Weights of a small GPT-style language model, trained from scratch on English Wikipedia.
Architecture: LayerNorm before each block, no biases in attention or MLP, attention and MLP in parallel, capped logits.
MLP neurons of a small language model. Each row is named by its layer, matrix (up: input weights) and neuron, and shows model dimensions 128-255. Each number is 500 + 50 x the weight over its row's rms, rounded and kept within 0 to 999. Numbers have three digits each.
A block is one neuron, or neurons of one layer that tend to fire together. After each block is what it responds to, as a language model described it from the Wikipedia text at the highest values.

L4.up4:394449577539411509456555364503501542560409493581645483452542498475501541504497426567495483489626492518476484533479469407393457544537463462554479506517522463564448537497560438395572500502604559384590440451500486489553483397548490494408470529527499559470542453454470576468507466398516502418603531489522462489497477398463526479517533504570446568589593451526477563473479528497497561485482
L4.up32:426478525486425442479486370538482473608516462557525486479462564458520520549572468527459501537570414492555508522557564482368584441523521483527519583424512544564489509503395408514370439413464495538499527473498435517600512512564593493560526458455446531529438468556529459497486556516451528522528561542491526550490504484436565543577496461482461438510517547488458412538480480463607481502528
L4.up56:481377548500488454605491509532584507479513527553483404587514496364463470546542515511456522580547467522546493516529437466458423539576589529513460538505493521471483562465547532377514517548486416455512522522523384535495517481582523432494489483504489581575593488546533527438482435522419439471480563473433432534560406484601465472474459475510570545450515449519507472484487535503590504529539
L4.up162:472372463471489476560498450568423438582495476443466616516364548557498550481631523436544508494463561443472586461492516425489533409524508480445484469552481501465465523583458488550497492521508521460506634540439577533515528459483570541485465456492465455480440499466558434448495520440441535441565560529571467491456484515503401449511623510499544420477533529543587464426491572559463478467497
L4.up283:497506521412464579542445511480535389528531556448493499434460449568429516518524613615480509436589548555497423489499425594488399540631458500488472539475481473576486444498530516434471573478458484463486575428424386430600529506551466444438525537598545490555440582505449503547415553514527559455496495505476433493553516581560512502554468505524455557486505513521543543512557515517503527508552
L4.up286:393419469487501476599527472587532489543486524472441481472411384548515403470584575544472459497518460478416533565589486537477505476478500494537447500652447473502476457510498409480593563546487479498421454445436425389448480509503545484551463478605480568484568461551455458539479584489416449546594472476487447506462505483585473503459481473571486503454476524396499492533498556444492518470545
L4.up290:406504543484516509532529575523463514506502467475442533513485549448556519534587436443471532447565418450402491557437528516508509526425560443418432422456441466503514471500493480484474475511489464534471429524504439532585473457625563443625527612574460440513528486531542458510496460461555494524429532491499580535476409435495590516500507535518549458472551529433476528514506545458501400529476
L4.up348:511559587437527566496466509540454422532553571511544545491509471450494489630435488536516524497567423570483611531429429487571446438476484542408535476513508524459481425504418599471486508608568463524443487501520554512550535544571437503472632614559500567499573449476495484635487505463526504473511462491421473503561535483595434518506514504556497557436432471509507502548478531509574476481508
L4.up551:369554498441502491480477519461546513550510477580445522461518532531567473572445512359484489404491392593514489475465461527462488522500553526545528418548513461500566534427563517444460509530471523563535445508487429499582464442492606493413518584575599519566380508482488519489401571501580571497490541382528494568477464510506498514524476491455518527451522435516525521480573465473493526586544
L4.up638:569490412531494391571531456483467456482438419486494419483476561524485401505579514446439463501478555516520475487546509515484517470522545456480501548449518424550539399565537520476512528564469433472522584581425401527522449511515440572518428642515527543622536494542552508462477607539475528418569526473415621447490567497498471603412489479447447512458485440459458517474495460530590428573403
L4.up731:554466520511453447549499485532447576561438480460563467480381574514529659469566533427563530502527513553411484483468522574538508510427496373527481534493514441511480429487386528521461559465482461577477488477444479525447486554535538428515384562490468421487456563460424523509500464591468522500600477531495488529429458433570530521496521567595493557546510374458526597515583631496371447457477
L4.up772:569496452489496537529541491507448569545522545477556492514418555450570662521459521510601488565497458567479453549471435580507494494459479485424460395387452519546416528510562496503433517575500563494495474558514510519555563548547550425470509548519434539475492550572474517403459551559478422538418507480513410535475506477457507498536453499492515521457528542466516489568470591494587502553448
L4.up841:484527504498505490477530466611512439555467479454482494448476542554488549408472523486446437467520528545461494572496471566576498482602486506473477485431594487478553547481454464419508518468472546502474502523463426517575558472497517471535521576532489406509654466468545556518480387491457542514499536457618550545476450593644462473438540549539513541430505409476473496538558520581562539586475
L4.up907:494523502552486540442380520559410554544499530529523495385428460549473630515482569391475503479530459550468552507482513490631607566516420504421487540442541529513472456574485526399584528484461526449516502414446447443502513483497444423457474567539550453507501546468474479500482516496486561451519487486599555475564544413382509443542553539521505515481535430494549455528550539429441514496395
L4.up988:501490551408440510477484459534599471556482550503539481496443529533461582417427616440463497504477433532472498522540496432404517513504568494538511551495462543462400451479392528436479526455484425509511453462476450532514448565393598499560435599445579526492583465569449495509498592540523450493515594533430540525623495533604490565464425489578463462493518494449505469502482483497528415514574
L4.up1010:495453514478431508562403524537560548553510549499476437491511526462515602480460590417486475503521526462450475478456474465516396464526526474502469529522388431527419496613500492308492417530405503490539582516521562505571540511547621457424453447588440510469466581567478504475501507490377479545465529476528518497477404510589563458566507482591498451411608525516567461549517549575473539462463
Section and infobox boundaries

L3.up93:492543477579572455466437507484559525538451462543441393430552601475430491446491497477513501522488539529409445528470519630462489531485519438475505512366487496487470546530431544444439629520460506386563475493498483522592518448500522366455500487534574516414539439478437481439485515461530544527527527447529512521530561548550568483518453450464363465516459523520468376568542522449613550550500
Split word starts

L4.up107:447456477478511543558550622431441529449486457481458499421433470473511379532572418515524517447510503465576538533592518565591484496450497435535512521489469366476444533556491476554584518529488486478525494506520463431523414513513495514512540534498575550515409501539450473457409427447472535544454436567454466513551500497485549565491486547433481461566443567566528509508488498578412555459504
L4.up384:443417511500437558474413500531525538492474490504560408528479601552495570513479608437496577561511458566535445526450485519566442610524556412537469551496534498506477463490443533479495491493551429512535525503464551448476471546490518521531458592517439541448471619560525440381481496525405556521505612561389580534517451398456516524538491503528573534385462522469540596491534521527472459542469
L4.up423:442451437565424497483513477521569436438514482456509367507566434502511441524485463602541531540553549429460484597511460574438488476534423469528506520532520494441456504459398477575553606593446510502519543519466494462475493518521566473465500411458475470510432558495539548505491494509552410512494572468524459450482478452527523521527545504603556495530455422517543499376530444513552536499486
L4.up431:575517515519524532595489498457451540557528468494417555506412432508485436545439535518473451442510467491553389497511561472525442372531405553533442524517435467548456553509565545456410475528542402580466577448483517494490498501519514445485500533574524584536490505427417399420433474440536574460474446496483503525490476480460504473500502478473516484433458583451460509439502546457516495538502
L4.up451:498489517542542436561547481535437528410527559519506505466559504475516469512507416547549434477532505515482506500522452488577491626503551470514469502613496563503459505507494542427489503484551442499610511575483565468402497524504529500545494567472454447524420449406510540516454517593440469432563489422529585506522411400473457559485482552566489517448493494497519440502452437466496545500438
L4.up491:532563472507527495477496490509506542467529499468430478453570485467451520497470420656605547493595483450526490441593448503505481571484428496497523460447468528459479536550496549520507533506608424481497496469489514509508435536571496543552499498515476456535492398467430451428486471543546536517513495557551508531486463488359584568506485392553565518489481563469469481462566408498454381470459
L4.up539:452561486486511490387425487488464508408494419485467440563529512450526422488573517506526425529573544502541471551508530489504544537448559471480500521513497404511550388507546475481564535495543602545486511515440548522451458542463469490568487454448533474514397521474420504463491424488609430499457617484457441535419565570448566484538477580466528555506497527494465487491522474552455541530507
L4.up564:411479443523485549469492495552501573465557526353442447479469461415517498585503541522539547553480500463540450528503416508526481562529503426512564494505555411460541503508572529569533530458603437486520454446563493519364453511440412565455465471535471451540457526519477438458547437494403563537537441381563490492538625449605555547646520593465452549544502518460546485523530421466436505490512
L4.up576:458490501476639460453369453536506533421463526581482494371548395540554578505632446632544533431509418457573455472478631496483464492510502581574469460494424527469480507550492462562532476497506479405543545550539508448474473382505483535541437532423535471464506540523536506472407494512550514524494546421499533526521357495419464565532511484482495441533537468545466442558569481484492488526504
L4.up594:526590489458449524440449425447535537449419479437617516477535488479481493533498410574512400555448543462475482505431461521512441477416443449454510516503534547466570495506510476508503486544551502516546543549607535447541427589582460466532565424521584502503471440493482327485526531447591469502449499550450563452510567512478518532543505509534433599490458485442562456508514473541520409563539
L4.up601:431568572448591472433529487590483440506433461565528480490531444388415468530480488493630539495583516501512446507508444556531446599536403491462460522484413551421547513524441435530524479478640510538435477477530558542483541535495441533492494520527572497470555505486488515558538608572581564525592508486430459558352439483471469565581568528448403474486534467421444512469509443519482393507531
L4.up608:495458458403449557465506543506475409386549489536559457471502514536482467527520494522489550505504473477457481478454410400549560496468485578645510389476591476489456479549469507478461536487482473478614550586473471444418560478471532520473527608552466422542509503478473487567439536513547481494552510496479478556479524557513561560558451514488477503374513507473503478473547381512478389373453
L4.up723:461428526390502370528502530475428520593510590528546536477501425521475497442582518421553390525490384598506496483446466576526495433454481472499510422450481620514582477479506508491497523477503501488490509522495443587545406520556464514507492462504545493549471411521465536533482499593537443529516423467492429440477440532446541602575548499380561506531487560493404553564547469578490481490484
L4.up762:491474602446502620438485429484470542435469563504541532518558547449521471587513420609543547447525535507533458524601515534521495488513543447563519422486472485573482515506525456559482405532531480538495482546452535422571411523467528519439477511414580442481474468468462431489577533448570518517461416419521553474527544405528560530583476604411487504552563573436463518540473493511462463556495
L4.up934:572510455505540419608506517596560543473475474519479600489584474511409377508498466606487510455490422534428498494445521536526443518549544430549471525487463419497542482587486521519431548488495550526534619621443432432540436532478526569514507578477529469548556563479493466537504572476499528461546569521515473498432588471436441384537501485560533572491538494443582517406488468551517435492526
L4.up944:466439426492487505491493583449447474477502453555477518509545389421507514493460520630516429513543424524536480510512573445515545507463477483516521460580417576468540516481555412473521592402632521408513503359528484605476464515518550577493564506527554492472488456507515483444518495595527440471522453578407491508525474515518442620483456539452446580494513464484526499488476504439545422581447
Split word completion

L3.up526:503567496486494590433471457504509518535500544493434509428458481500459620522495524500538501478615440537503566515468522593579461549570508461511512476495457409467521527499395536482490543484487455481542463543528444509481498393471462490505477543527447418495521526513425399450516475492531470440436551491453517445542491590590445380547587462524484482481507442534543483582541572580403462479545
Infobox structure breaks

L4.up7:522540484575538444498459517484535512403421461525514557475446455486565578414484433543485539438584536473480518469545514549538483468478487602528539501469431460518465583481481439556496467592399566443439535517505509546564556390591496511437484516554423544594481527461502531509464458453486516461409502426563503544393406466435496488431439548512505486539565424426495506449470546403473540526577
L4.up66:476509505508502528526502496370505535442462548466529444390537513334519512425475474513468504567436470519557511528472577497480461547503571491532578461607478444458545461458526487516464472564559431608426534505515404386427488563573531556515473444558456496508526581559497417602615484427485540506488608509502463522458499502461524405566419494452423531498539556577469590466497583461456509473555
L4.up137:484424520459509443542499438613510539540596448558474455485486501572599448511488481556536494544492557562524489495468349406486503476465525546428439402549539488535443504432531504468499559591535422522536463471516483507519464496522537459530545435531537495455566513540533562512458571553480586466502417562473461545412528498445551461476450494390514512524501549449460477406536551485511429593547
L4.up143:506511502565528468521531468479469559535472583518476434454495521528428510498477508566417585536517398568497543541500473442444432516489501579451473458504460527484556468534389502473470583491535438523507456481504437461512503538441579418506516510494548498608502539523434614524488548415465549565560565526446525553459457486526517511480466462507541485485481492579479612455508451484597550461354
L4.up208:414493528592514464471543485533504514564435602506509352559596482447459486429430414532432512493592489436565538478438640516473480486520487520532493441560505470548488575414509478444507441564507477552499510522627574562461613495560523548511515449537572608487467509484541540462494483508530458491438560499523542494491484537438558462507408477440508453527505444412566495542449478542446566495557
L4.up329:504500463522580470507486476499584449532549460523484512466542475461507560572457430459462474462555448527453614460489435498522395506540451542505572537582484492521410546525561505506427484545532438614489431501579523541547571569422530575540556486514555488531532562508610476474527480525415486436525488468393485498443427572448479429424587520528588525593480420450468521568516475383467538496533
L4.up485:515434540508541493511520446480544534435512540575471559471498446507464497551473484565467567503481475529566497437561492518476449475583457479571480523511573511491521496503510618486537560508517455610506540479526505517444440442578468454419491541512495536515507496550549473514421464435526512415455440483558502506476549525499502550516566504416481483419673470485551482400455534526481510414518
L4.up515:437483592518504554547496475458545445524501412468521592436523475588467513528560494532395502556443493529524581475475470491416575489513423466559488419523500457549466560515454532407483473458518539541539517487406585503460523548517539528540496511540530503518483398562551480465506512466511441535587546511494521590448577459504510560414493449442478505480372451485570464481445561461553548531470
L4.up573:605424473486491534454489480478533482505524482447459566333466448503425461539416571473426455499434444484461487511537403534496499513558522486561460530491509502553461565602459486409505500494495506497558575438537486517487562526465466447556505500434517422524607514588516520490470460488512658449493467571537478477576450432473422474561499525570468582452458484510604530445500513574483443509493
L4.up578:489565539461504525515519468372566419519506386412465502496521502475430568526463478518513584450499585503578595443532454610516549426500532559501541424559542578537458563524451485464426516528512515427550422502498468529567522483528536436558478503538453456522487437543486489484534497506548448424478515619447507450487497531484584422539587520480470517498541470586533423527511461523504548520489
L4.up647:494511609498524509567564535600476447488553468492540556448462559492438489526550499439456429487472543444539474522513381492358441511451557464479472480423466524504442562579556402557528498449460526400481483553496472591474490368536495475597456549516583524518536506410552543471354407476514484421533509442568482561517532512461454474559581534537416515450533554413518564509538458461521479551461
L4.up661:485472439448486488489495463556680355629506501561483488446516505444475550433448506437499496435440512524501532422478543458425484523503512534526442500524499457569500457503554484542511554444483589455507523471546467473464532479518568487446463529475580507497519553566504514505517534524503436349390440552493506557567448501524487474517453489400555449489617566518537531455427540445512433489492
L4.up712:478417497469492440437447465476551534507447605479482423404584467435528520489450584434576468537512412531507509509515530497469386490462516527515447486572553454528450470488604420399475478532471587515521464486587542464593567441498551462510476509539583535430540441566574546598560572535454524453443555471450461493572444474470615402410478497502530506476560601480539550494405546459422504490481
L4.up760:425471534468535504451498506487432591502452579438528539516537504472450509508517435462567557379457446512498432495451489521428456472505496482531553386464424527403436504497528389528509583527602480472475432469517485505476463573487491488465593542374408564527503516519486517478588498514427479485462467514404486534585441531475519480528506532489425516508495561492516496475495413558433444605499
L4.up891:563557432519597464435484468523571539521486615501507455534506495480561508549472491491599423488479536579514487504576411516404490496350533515537455454512545516520521516436435520520515473549522518549459407426588506481516520493581492505478562456568418555488472538517558519523459536551531412527558509456422573488572476584480590478502468474449472386454540499492476531573547516341580572578506
L4.up972:448517494497523395479392490509568460531541500515530406424561463478431398459552488590534481476596472561492383549438510514494436511575521518535527517490511545576504597455533452596534517516550492479513519544552525551567460509496542418491564490551578592449532594542533573455500460589512488514550429481535513421554459520378473546537531465468524476459515525496526495533538412432478529484582
Mid-word completion pieces

L4.up121:500471497474602520455456540466553458519564590508407469484541505535530449533492414505486507527516527511512492538553478524456521587474499501425515494474335625511519501479505492456466539515557507491481416464498525494456464461539376472502509570513510488485498460478544526486582556464510544500519555441529439455565481479523587494499533461457455474517504463540516558476566454478383489516489
L4.up181:443535531502595558440573481525482541509574556513479530486571516512586381576533481590519465512458491528547426535490477546580601605486485464481525547523461485489571537554432441499458495573504592538504508660514445576462459460462421499423485525452482421440491454494504491539511445495534502515464535509495421447580474391417505564521476513509490461425563517563381593474510479428516493533492
L4.up192:554514551549526492475578453618391438440485448563477590531482492569496426487468530487524488516441538501483424445588425615551497572492512558427562539536496552495505498559415473536580489472547506425540530523450537510518563530497446550477463548512470471509487363488422464568486526513616510393547492533515506367524505416537417573456547559511517545493489515523543365423351458498549457466427
L4.up242:536522547433427464464654514511421510471461499503468569482479481499501559503583491546489500395562448471423508476475538586475473571498428616369550473450477485443481507507412462475456585515460561484504469611462469477601487498584451493564514511486487494492516532591509451508454509540551469455496452505496519441476489534555501611475468491408569564469570533468458522452589500468516430555575
L4.up303:411573495565530529504547454535484459541435511490582504359587537500420508424557457417463476398525475569506528566457489447485464537565444520522488492517568443471463604520576461512475457436496453393493444421486501539434537454482435495544523594472496446480500409527452495551477500548518506456520428467506384497524470507536375553485524448425512519463490451560522450533617449520485409501510
L4.up317:532495416436548463470545457484459590478572410496488541584566495501571402459435425528510481510538562576438507544556496486566520458514556477443484534492460487500394495540364505484453457578546419476557418475476476555450462504498460490505608539542509523535566466557453521490467446421566520602519436636514478437524499511553467553445504516533425484560477456579492524450584492426473523505530
L4.up541:405522384436419536483584458448456444493541390574476484439525456443535496570546475582515538450451499419488484494513497514558359500510441461463532569489426530509487450402510566548549582469519442507543463544516434505510539547569483468448609467527514483446569409407547541511457491467504496574522508560560485508564520488473501469440525515578468484485439430470431461587561458522482568508491
L4.up733:502528507475517539466531474509511504538561475497449506367459449394512458482482437517501430485509559463475541501499469461481481435541453509478494506549537486431516586492455455517484512624451402530596433520518489454453495539507488461492471507469437663517536461608537557521429473470574553493493470526613438356515497460531511498444575479426454545408512509576505480520499550558493430523547
L4.up745:451540534502502627512499514429489414510427474413480485445415456560583465516381519491539526488557493536540437585417534488511509510491419473493439430497524554491551446563537512520488526535538453412493572509466559577523450475489505453465548536493438473454514511549441515457584476455516458360533533419459452465474494492439477546557480511415427534449573467527497549521574522574461537501473
L4.up785:466541545470515501535533557506601433485523524480443526440446490393533485435529592601548491573518494527543418498479576520461469572414494471490489581427420517489522605589503382451562424495584584533420540484513488431459523521498483482534542564424468500501585474497519600412572397530580527538491472514484545383537515538434468593419593558491527527510513558527507413510552539391602526533522
L4.up874:509477479549472459494501523488476523480464474542484515471571637514493528445529508414555497485561461550421566500498472526525502486504420477543546620536534493511481522498541498538409466490459461502501519547513453523579558489540503401512487441475405493484522518535440475595539540422512478434527500486519518475451502447419522540473578548455520514559484477443554567448468542410469557568491
L4.up928:454400536547584554617477440498487485468473541544510565468456481447509565421643499564515463511559488527429504500634514548564417479462495544506491577526536431492495459487428413482469436507497412505437462483430431421503491513461505622576555459561527481464552453475413510533501519529575595537500474493515527472603441524475478545431628452505509518480440552532422492516404486465497468580508
L4.up960:494352512491488486471612464478443539385607527468472520578462478524555464393528434565448515423495471514437435525559443604478502469410473529491519395464415536488476461467497578482548536557508433534532575484513543504488541527594474526529502537478598496519513499411525551480564547464489471483510555540496432452433564454526547487518467520575552527567509524564484440466500476525514471489595
L4.up992:493465481569538435304378522417416494461500477557463514573548492551464535454526487486549469566547405487445479602534543463504463562442486560471505544497487529510490500545455500499516546450474498470484537495539428546499526514557495469514513416511569578574539472511493461461454478509552458480502573555588553504593547537489416432448577524478556616548482527567506492517467406447516450550425
L4.up994:513543468495505431429493470547463461599545524508631449517498474477512471584534410504493609448522497465389525507448576537491488559557439597447490501517501519493494508475512490593495538460531478463498498547580561485547470527549463593557474551431515502480487445481521513432546500449565488494557505475565526421537577508485540490408457505527488539420505494424502448536641493478441575394488
L4.up995:553520507518514579457517573538525537521504494540471555483569446531508454428535456585506578468485537517480627505574509469417577525440433473532540505596450516414513426504506488535396535509501474574584470538483460602514397579511465486635607430512497489563514433415484498549552461457511445505524518586486550516577487450459465403461534508579466513436522517529456522525464530441498491495460
Clause-introducing boundaries

L3.up907:485434505503516407604511493584599560503481428441461451589573510516487595490483457586558492426470513441526477521536477514381443528534487572516505468397367527526493489422488541464496538504435461567527453583482615457552507477557475530526431514501568527435540582489566521535513526404445450450430489511539488504526457540447495579525474535471531461495632492550572379510531480475483458459464
Mid-word fragments of split words

L3.up172:473452492511516451446497511490553491512536424484476479321568368424463469478416466529529550374539463549540547459437492522571513534513474552459465492487478501494508542611490482548551551496466563463556535539468455538541442480516502450523513449440507491388407513544430499505474479421494509452531557437518459515553518444442495608530530476437435636523519476471457419469497437495513535586585
Sentence-initial word starts

L2.up611:519518445555456414495563464482540566484479501507389527462503472576549618513520584457539416443414456548509473567518471456557483553461536566521491438522529432580470523428569489442505573501444503448473493447415474530486446482494522482401524573449517481450556550552505519481566597378545445497524554422569586484623455502496517538582488457460502516535472479496486513494446369532509492532562
L2.up614:396478527474492527533494551591556580541541556525472493476531510599634496489441559505567480472485457469521562486495545507466411553522511454434487487543503451526513437429480485464477532506476509515403536443439482490512505510503453498461450601520553409470542472506448498509491377470436547507438452504472491485603499487574548443524444495491559538535562415475527497503557562598555428470532
L2.up667:462521484484449476579608524487554501550485554446438472542512536576536588470502605458634503472514509513519430385434408489473504528509564415459519468434478402498511471448485529417508551490492485519527482435426494495524534463514402410348468602460500583503602474525501510543472520454474483454484437485525567497585495452431482524532501439497569408493493498523579545506496548547473522502523
L2.up907:476500467469492447534572508512562522487434516450386468519515474496571558501526464450513552614473436569590434422506526573531484536462487454512514461588489450531513532533547464544532572540546626445559513534426501449478427488545412447387513548543519588452421401535474536535427582411523512424506526567437514451565446538433508446564608482495487494528518542526510516500478568529521500496516
Infobox section breaks

L2.up19:402490574459472454421524480525493511463513480459510550411449456563404525558489538505484488443423595529539417508618568573513529512460551545552473520471534444577575498503492550400506406487492482457542595498545474467408550503443514536529483430479516387438477539413577424511493558550507502500544474452538500474441499494537513532500500495516534557530434550472433503477506527459539473554430
L2.up381:484473546496538522446530520416443520453516512427470524444456526440527527469436553490479472500446579513569459540627562488474542593497535497604495551506519496505485525496427498468478414576509476461597477564501470572483535510433471460482516558492450438566490526522490546518569473523496449538541391404430432526564536545504511533542560458507492524446572501545474517452422365460518491504424
L2.up558:558382459541511448520462493614485526490474476522478507417433526462501480439524542575491534415537500527496552510574576478615540510477557483487475579508445444588593403562507437591484490490395513485569503574567467451423476502397578442498473428481555573560538463428482460479450509450542481513594458450455480511500505559564587518456550331508492537503488461629509545487578481498446504455492
L2.up863:601537531488450568505488560477511431430454459647516536524524522556522541548537557554450564507479536548480473587490458484481444484408432538510530458576489494493547530520521519446506464439461477421508598503500437413495491510493550547517501508575602440515529477405438480510468481500488479406605510491528505566569491558520559518444428473392451523531483437534522543412424510517522560426463
Mid-word continuation fragments

L2.up145:581483493553438498516484497570469455498570541413529430506477535397473489438522470502540543481466473569494552487476413529436500540644512481454559484468587459573452507579414470472442483529468474520417450477519574427477486438478509558559581488455519461507514464434525504544445499524514488496509512558651531443499559417517512527549523425506565448537439594511562527492431586407412546517494
L2.up217:427525554461564497423442524506544504524499477445508426504620546432496501465586564525516560533485546407434451503547549555501495471492429361501406529621544525540500444507541487464482564641417550463420470489517532484530563517463432455448577510370531513417470436585469492437510407503505465545596473481443477509467455469447611444553584542497509502480592542455472414489424523426542475447561
L2.up408:447520425483523555491531472494514568616523421440446501482524533537446468441506535408469477515515495523519476547479511457477400435560508416508418508503565584611533583485526513478513542492468419557531419488510556477532552515495479478568575551496518460485594496563454472482538435433414550564593453470474528425473399526497498534558477529454466545497436531481530482405500409491530533452591
L2.up1014:543549502443520438476414471436621519505561521466552464555496508505449479452577491505503398486469530494452469517438448502400558442491437512526381527535508501486453510503531449444455506466520473509570528503480530555472460449522527459503534521391591482424518547524515533512602498414487489530502439485574523503491516487514617543561490588389526455566556569471483448521459525474542470540486
Word-completing final pieces

L2.up147:558461517468524587602604511420411583416442451486559492400504498504553410367511437567539501442505412462543543475549444500511468496485615448390491494454522516520573524539449531476452478535517476513534440509523540512510406552515549553562554577478416478528496389469484593585411530476549549418565480583501464469536573505565452564434490530540556549520485477424484444459493622447484438575477
L2.up342:443393481500493517498520567437519439546487373478497561541478525569538461495567403513551428463548548489506483455494584408596490576443517621500523544494470485538434520486430487496454475497607472495671543556555477500424530515363470499504497462517442546485475491535561438564536515447509406453437544576516468416487516522489402508506534497609504588490508522483459558495519402534420499549484
L2.up882:474493499526565427516563494475538545385493487486442455508469607575564539510561481607545398447479518466482466465491476552571505516487491524531560472540440535372459521473447503432506482568520461480514489511488501458468491488469456575564569432522436475513562489459528485600453533454492496470528488577581562387496500563491558568483434452550470532465482508506544450500512478455478455522514
L2.up917:593532511518514525461512482490468487378497488466468476501446417437556532487480437519464484455511589498453541393586513557593466503492496495459605438498509518472526573549422397563476538529610542404532512549497495532473495505457476504567521496448327504572539471459452485519495566481461498510529533540529501397412497503511458475505530576471533543522478523480463504534512530396494538511563
Clause-boundary punctuation